config.toml
n_kv_head = 5
rope_base = 10000.0
attn_scale = 0.0884
bias = "none"
tie_embeddings = false
optimizer = "muon_variant"
schedule = "wsd"
decay_fraction = 0.345
seq_len = 1024
doc_mask = false
dataset = "wikipedia_en"
MLP neurons of a small language model. Each row is named by its layer, matrix (gate and up: input weights; down: output weights) and neuron, and shows model dimensions 384-447. Each number is 128 + 24 x the weight over its row's rms, rounded and kept within 0 to 255. A neuron's up and down rows have the sign that makes its largest values positive.
Before each neuron's rows, "fires on" lists the tokens most often at its 100 highest values on Wikipedia text that the model never trained on. A number after a token or word is its count.

fires on: "0" 21, "-l" 15, " United" 6, "aw" 6, "erb" 5, " " 4
L6.gate1767 [149  99 122 106 136 189 109 162  82 159  65 129 103 149 101  97 126 159 163 146 135 139 152 154 121 110 134 128 133 111 137 110  89 158 130 122 149 143 109 151 104 120 163 128 171  98 113 158 113 137 121 139 121  76 145 102  95 128  90 130  89 120 118 160]
L6.up1767 [113  81 127 152 108 130  84 140 121 124 115  78 117 147  91 127  97 107  99 109 123 119 112  73 147 127 114  97 104 127 161 117 125 111 118  86 135 132 106 113 133  84 130 104  81 129 100 160 142 162 143 110 152 126 152 118 157 123 155 114 130 138 105 150]
L6.down1767 [119 142 125 118  94 115 146 108 174 135 146 120 112 137  91 121 107  79 119 133 108 174 123 149 126  89 153 148 103 136 153 139 144 133 132  97  82 138 148  56 113 143 175 151 119 127 106 119 176 185 130 154 113 171 164  99 129 117 134 107 140 145 115 159]

fires on: " from" 49, " of" 34, " =\n\n" 8, " for" 4
L6.gate842 [134 131 149 117 147 145 158 120 172 135 144  97 100 132 152 131 129 113 115  98 105  56 121 148 167 125 151 139 160 124 103 114 156 144 109  78  90 126 156 130 151 100 111 127 106  91 144 155 128 111 158 139  80 156 114 115 101 102 140 151 145 127 166 115]
L6.up842 [119 133 137 129 179 141 121 129 158 146 121 120 129 105 141 175 128 177 131 109  98  93 112  93 119 126 126 178 152 126 168 151 141 158 134 134 145 101 162 119 114 107 127 138 164  83 129 169 120 112 142 118  81 141 145 155 108 104 135 139 111 143 215 126]
L6.down842 [141 102 112 121 116 128 108 159 133 149 140 123 109  92 167 111 149 135 146 139 121 133 143  82 166 103  89 129 113 154 130 160 119  93  96 126 182 102 118 140  98 117 140 107 132 111 102 144 136 127 111 119  68 155 154 124  92 136 133 139 118  80 148 153]

fires on: ".\n\n" 62, ":" 10, "." 6, ").\n\n" 5, ".\"\n\n" 4, " the" 4
L6.gate1878 [102  93 113 135 146  96 109 107  91 143 108 161 116 100 137 180 121 152 161 125 134 174  88 147 112 169 117 118 110 148 163 164 144 145  96 113 100 107 159 102 121 163 101 126 122 138 117 133 135 132 133  86 124 142 117 135 103 168 149 130 130 124 119  70]
L6.up1878 [149 138 165 109 117 159 115 120 124 122  93 114 107 160 100 115 151 176 120 129 162 117  90 132 172 111 122 133 106 152 116 103 143  97 160 127 157 139 134 139 105 110 134 137  82 110 152 146 151 134  94  99 112 142 124 125 125 113 119 140 155 151 130  93]
L6.down1878 [136 108  70 124 142 150 140 121 138 137 161 149  82 112 128 139 141 128 148 164 123  99 128 146 123 120 172  83 149 136  99 152 139 168 126 111 132  89 114 126 153 142 146 130 136 125 132 157 118 118 156 120 136  95 105 116 143 137 129 160 110 114 132 173]

fires on: ".\n\n" 38, "." 15, " won" 7, ").\n\n" 6, " received" 5
L6.gate2065 [133 124 117 108 120 116 156 138 128 121 107 110  95 127  98 112 147 118 124 105 148 123 150  88  88 114 103 115  94 159  87  74 170 125 131  77 134 129  89 126 141 102 152 163 157 108 107 119 104 165 111  67 118 127 149  94 137 136 145 131 107 109 112 122]
L6.up2065 [124 102 127  87 122 115 111 136 131 124 105 136 113  95 136 126 117 108 140 136 161 149  89 111 111 120 149 105  99 148 125 125 131 145 109 111 105 139 174 138 169 106 108  86 130 123 155 120 136 147 135  86  78 162 159 153 138 179 151 135 131 148 156 104]
L6.down2065 [137  82 106 111 124 102 128 132  85 134 134  86 111 143 149 111 154 129  89 152 110 156 165 115 109 136 150  73  99  60 114 166 160 150 128 113 129 117 110  86 145 110 143 155 170 101 117 137 148  84 147 133 139 123 114  72 140 139 139 102 128 134 171 151]

fires on: " " 24, "0" 8, " |\n" 7, "p" 5, "2" 4, " ±%" 4
L6.gate1045 [154 104 131 120 120 145 160 129  94 141 108  96 125 153  92 149  99  90  84 113 118 135 118  89 139 141 109 110 168 138 101 114  90 147 104 130 120 143 165 181 129  74 160 142 131 115  97 166 140 109 122 154  87 125 153 113 111 106  97 138 117 108 145 113]
L6.up1045 [145 109 106 124 118 119 126 120 102  94 131 135 147 136  95 158 112 116 136 122 120 148 170 148 147 142  99  71 124 164 102 146 173 130 125 119  95  95 124 184 126 141 106 125 162 123 128 112 121 135 154 117 139 112  97 104 146 130 125 100 176 198 121 120]
L6.down1045 [116 134 154 114 111 108 152 135 130 114 126 142 118 100  94 131 150 124 155 108 111 107 121 166 112  90 135 105 115 134 139 154 110 189 116 147 140 145  77 121 110 183 127 129 112 111 104 103 151 134 121 157 152 130 133  91 113 122 134 149 159  92 146 136]

fires on: " be" 19, " for" 16, " to" 11, " was" 6, " " 4
L6.gate904 [137 138 108 143  92 131 162 119 166 119  93 119 116  97 110 120 113 133 116  74 130 164 116 120 103 126 106 131 116 156 111 135 155 113 156 129 143 132 150 150 162 162 131 157 156 123 104 161 101 151 149 113 136 148 172 118 130 105 116 142 136 134 115 119]
L6.up904 [145 132 116 121 112 138 165 147 148 115  94  80 137  75  91 146  97 125 111 108 107 143 165 117 128 111 101 129 166 130  99 175 116 156 140 165 121 152 101 133 149 107 157 128 155 124  99 105 161 153 166  86 148 161 138  96 117 137 145 117 173 162 103 129]
L6.down904 [121  93 160 108 112 148  91 114 147 110 135 138 152 143 156 138 132 148 137 135  93 102 110 132 107 122 129 101  93 158  84 151 145 117 125 125 118 160 151 134 122  99  84  93 141 178  98 100  97 177  93  97 126 144 120 131 125 153 139 124  98 133 158 131]

fires on: " " 66, "b" 7, " (" 7
L6.gate375 [148 110 167 106 148 153 138 115 146 112 149 164 132 163 146 140 135 161 124 139 128 147 140 125 118 151 119 125 141  88  75 114 121  99 141 113 117 119 130 142  81 129 162 149 114 151 150 155 134 173 139 137 159 134 125 127 141 159 122 131 128 148 141 119]
L6.up375 [123 129 106 139 169 150 113 160 139 144 121 173 144 105 155 114 131 160 130 144 145 146  91 120 131 148  92 139 159 125 110 139  89  97 137 118 134 104  97 135 105 182 102 132 152 132 120 118 155 123 131 138 142 117 152  85 132 127 100 170 122 146 143 117]
L6.down375 [141 167  94 104 102 137 114 112 140 145 134 141  71 109 139 130 140 143 134 169 128 111 154 123 125 149 113 120 124 117 156 158 141 135  96 127 124 142 104 151 131 145 141 105 121  82 131  94 143 139 142 203 134 174  82 108 145 166 107 109 132 132 147 106]

fires on: "," 17, " with" 14, ":" 12, " as" 11, " which" 9, " that" 4
L6.gate2287 [ 96  95 165 137 153 111 120 127 147 161 101 135 130 136 163  86 137 130 141  75  76 135 134 122 163  71 164 168 125  93 109 140 114 143  96 105 132 132 101 167  99 136 148 109 131 179 127 115 132 135 168 126 129 125 141 161 167 110 126 151 134 118 101 158]
L6.up2287 [ 95 128 176 113 138 138  82 138 143 122 138 146 139 108 147 152 193 173  74 110 165 123 115 170 135 107 126 114 145  90 113 132 100 137 103  88 168 171 101 182  85 115 184 137 120 111 157 188 103 135 138 110 156  96 133 101 147 122  98 159 135  95  99 121]
L6.down2287 [123 164 113 151 108 198  87 159 117  89 102 151 142  84 139 121 157 118 134 115 159 122 133 162 132 117 125  82 132 111  87 132 131 167 146 147 146 152 116 115 135 104 168 187 101 118 127 110  90 113 128 109 107 129 156  56 129 143 160 132 130 141 113 118]

fires on: " |" 33, "." 26, " " 9
L6.gate459 [159 119 110 167 196  83 138 116 119 132 119  99 118 165 164 144 128 131  98 134 118 130  99 139 129 190  73 131 146 142 162 174 116 120 128 105 125  79 115 156 107 114 133 152 115 152 144 121 101 137 115 105 124 107  76 116 163 155 103 128 129 112 140 102]
L6.up459 [125 124 142 116 129 142 127 114 153 145 114 124 146 127 125 144 127 136 115 125 118 120 131 126  90  93 103 124 100 159 157 136 100 150 135 127 179  92  78 136 160  94 174 128 112  97 133 122 113 141 138 175 121 148  97 125 144  98 133  86 121  75 199 138]
L6.down459 [129 156 141  66 124 144  97 114 169 151 132 131  96 131 198 145 110  87  76 153  99 120 119 113 138 150 147 118  99 107 154 102 125 110 139 156  91 104 112 109 166 108 157  98 164  90 113 141 155 154 164 204  95 156 159 135 108 126 143 124 134 105 136 122]

fires on: " " 40, "." 21
L6.gate770 [115 127 164 147 115 104  61 131 122 110 131 130 119 110 138 120 133 157 128 128 141 160  86 130 113 126  72 109 140 106 146 140 168 109 126  94 129 131 136 137 105 124 145 140  84 144 116 103  99 136 140 154 164 120 117 118 112 100 103 132 126 132 122  99]
L6.up770 [142 110 117 106 119 105 149 119 182 123 164 148 127 126 119 132 148  83  93 147  95 139  96 144  85 127 124 148 133 140 108 109 171 150 142  89 121 130 101 183 116 168 140 154 135 140 127 118 153 142 140 174 144 158 166 114 110 127 126 140  94 154 124  97]
L6.down770 [178 140 125 142 121 141 116 133 130 139  62 128 183  96 128 108 122 109 122 122  88 143  68 140 109 141 107 124 140 128 149 146 146  84 119 129 137 121 125 121 118 131  85 136 107 173 132 128 134 111 129 118 137 160 160  93 116 136 119 102 108 128 142 146]

fires on: "," 41, " by" 11, " as" 6
L6.gate1769 [ 79 103 107 145 146 101 111 164 119 142  75 103 172  81 144  88 148 146 149  78 102 128 165 105  98 146 100 138 143 114 156 142 121 121 144 179  91 129 148 137 108 156  99 142 170 135 124 152 125 138 138 173 153 161 148 155 113 127 133 126 122  95 102 119]
L6.up1769 [109 122  81 116 143 147 139  89 126 133 134 100 117 153 143 126 143 169 144  96 111 169 141 116 117 120 148 166 133  88 136 103 146 116 135  93 140 114  55 130 111 177  84  39 127 107  75 142 130 128 134 113  97  85  95 126 139 141 143 131 127 201 169 121]
L6.down1769 [167  95  72 123 142 132 168 119 126 101 161 110 126 112 121 127 132 143 137 151 153 135 104 152 146 115 112 118 101  80 109 144  90 161 116 110 141 105 118 115 159 113 177 139 124  97 135  79  82 147 126 130 126 108  75  73 125 145  90 115 122 180 123 136]

fires on: " |" 98
L6.gate923 [147 139  98 110 147 138 109  97 103 145 121 148 100 110 155 120 109 183 129 141 143 112 110 140  71 123 114 130 132 162 127 114 137 134 175 168 121 111 108 147  99 121 108 165 129 145  98 160 129 144 153 145 127 123 113 123 118  93 116 157 128 168 172 107]
L6.up923 [146 120 101 123 131  94 174  77 111 100 102 113 116 134 123 103 125 115 116 122 155 119 128  88 101 134 127 131  89 146 100 102 123 119 148 150 153 126 115 153 153 120 121 158 108 127 115  98 107 146 160 133 131 100 116 111 159 126 127  95 134 136 149 117]
L6.down923 [104 147 132 105 109 150 165  89 152 132 114 144 152 145 131 122 117 117 132 129 195 155 145 160 146 155 181 110  86 117 113 115 119  92 116 167 118 107 108 128 193 105 172 139 134 161 150 119 142  77 145 194 124 129 112 144 139 132 142  96 116 122 178 125]

fires on: " |" 42, " of" 22, " on" 8, " for" 5, " joined" 4, " in" 4
L6.gate2155 [135 125 140 143 131 157 125  96 148 119 140 120 142 101 173 149 117 136 161  93 157 127 170 122 157 106 122 140 119 139 122  96 110  93 153 155 143  87 144 154 142 118 181 130 115 139 156 135 122 143 167 100 118 159 140 134 146 118 123 123 123 124 166 171]
L6.up2155 [145 106  95 149  79 109 124 125 130  75 115 168 126 109 144 184 103 151 157 115 114 137 104 120 154 119 160 140 129 127 153 118 164 151 129  76 184 113 114 138 125  99 115 145 150 110 159 133 177 184 114 161 142 144 112 110  86 144 100 129 164 126 166 164]
L6.down2155 [165 128  91 105 118 144 185 146 111 123 121 151  77 147 131 124 164 166 127 143 100  98 152  96 132 149 130 150 137 143 117 174 150  98 130 148 139 116 149 120 169 104 143 133 177 113 120 134 155 153  97 151 166 167 150 114 120 105  74 114  92  87 139 119]

fires on: " of" 38, " for" 9, " ==\n" 5
L6.gate1987 [115 144 131 148 172  83 135 124 135  97 128 138 128 100 103 166 132 120 110 179 153 129 156 140  88 116 111 129  93 156 139  81 173 129 136 117 106 116 116 145  98 125 130  87 163 134 159 132 123 145 137 119 136 116 142 124 127 122 142 124  83 107 109 108]
L6.up1987 [124 152 151 116 145 139 119 139 151 163 112  76  97 130 119 147 111 154 104 119 109 126 109 146 137 144  97 150 117 158 138 130  99 139 131 139 126 171 130 138  95 130 106 127 129 102  98 148 121  73 119 128 121 147  89  91 124 122 180  96 162 117 137 122]
L6.down1987 [165 115 113 114 138  97 113 130 134 128  97 152 106  86 135 137 138 126 167 109 147 133 150 116 180  62 184 144 128 149 117 141 121 125  98 127 116 105 126 168 137 118 136 149 132  98 100  81 150 141  65 152 138 157 143 168  81 119 111  90 120 130  75 156]

fires on: " " 41, " the" 6, " was" 6, "th" 5
L6.gate2555 [ 99 133 125 152 108 109 118 124 159 153 108  99 126 116 129 125 137 166  86 174 186 128 119 145 144 166 110  91 132 124 107 108 117 107 102 167 157  71 130  79 126 126 150  93 183  76 128 115 138 153 134 138 100 109  77  94 156  97 107 137 138  80 130 164]
L6.up2555 [118 123 168 154 119 138 117 100 113 108 131 122 146 111 153 143 116 140 123 151 123  98 145 135 138 166 118 130 123 112 160 134 126 131 107 116 117 104 118 150 132 158 125 138 130 142 137  90 107 125 138 127 156 144 119  98 169 138 147 121 154  80 158 135]
L6.down2555 [148 145 109 117 136 112 110 135 104 111  81 156 114 117 166 137 126 142 127  80  91 143 122 143 126 142 141 141 146 150 143 178 126  92 130 124 139 140 134 135 134  77 115 106 131 132 128 103 147  81 147 142 141 124 133  97 100 105 142 133 114 130 116 122]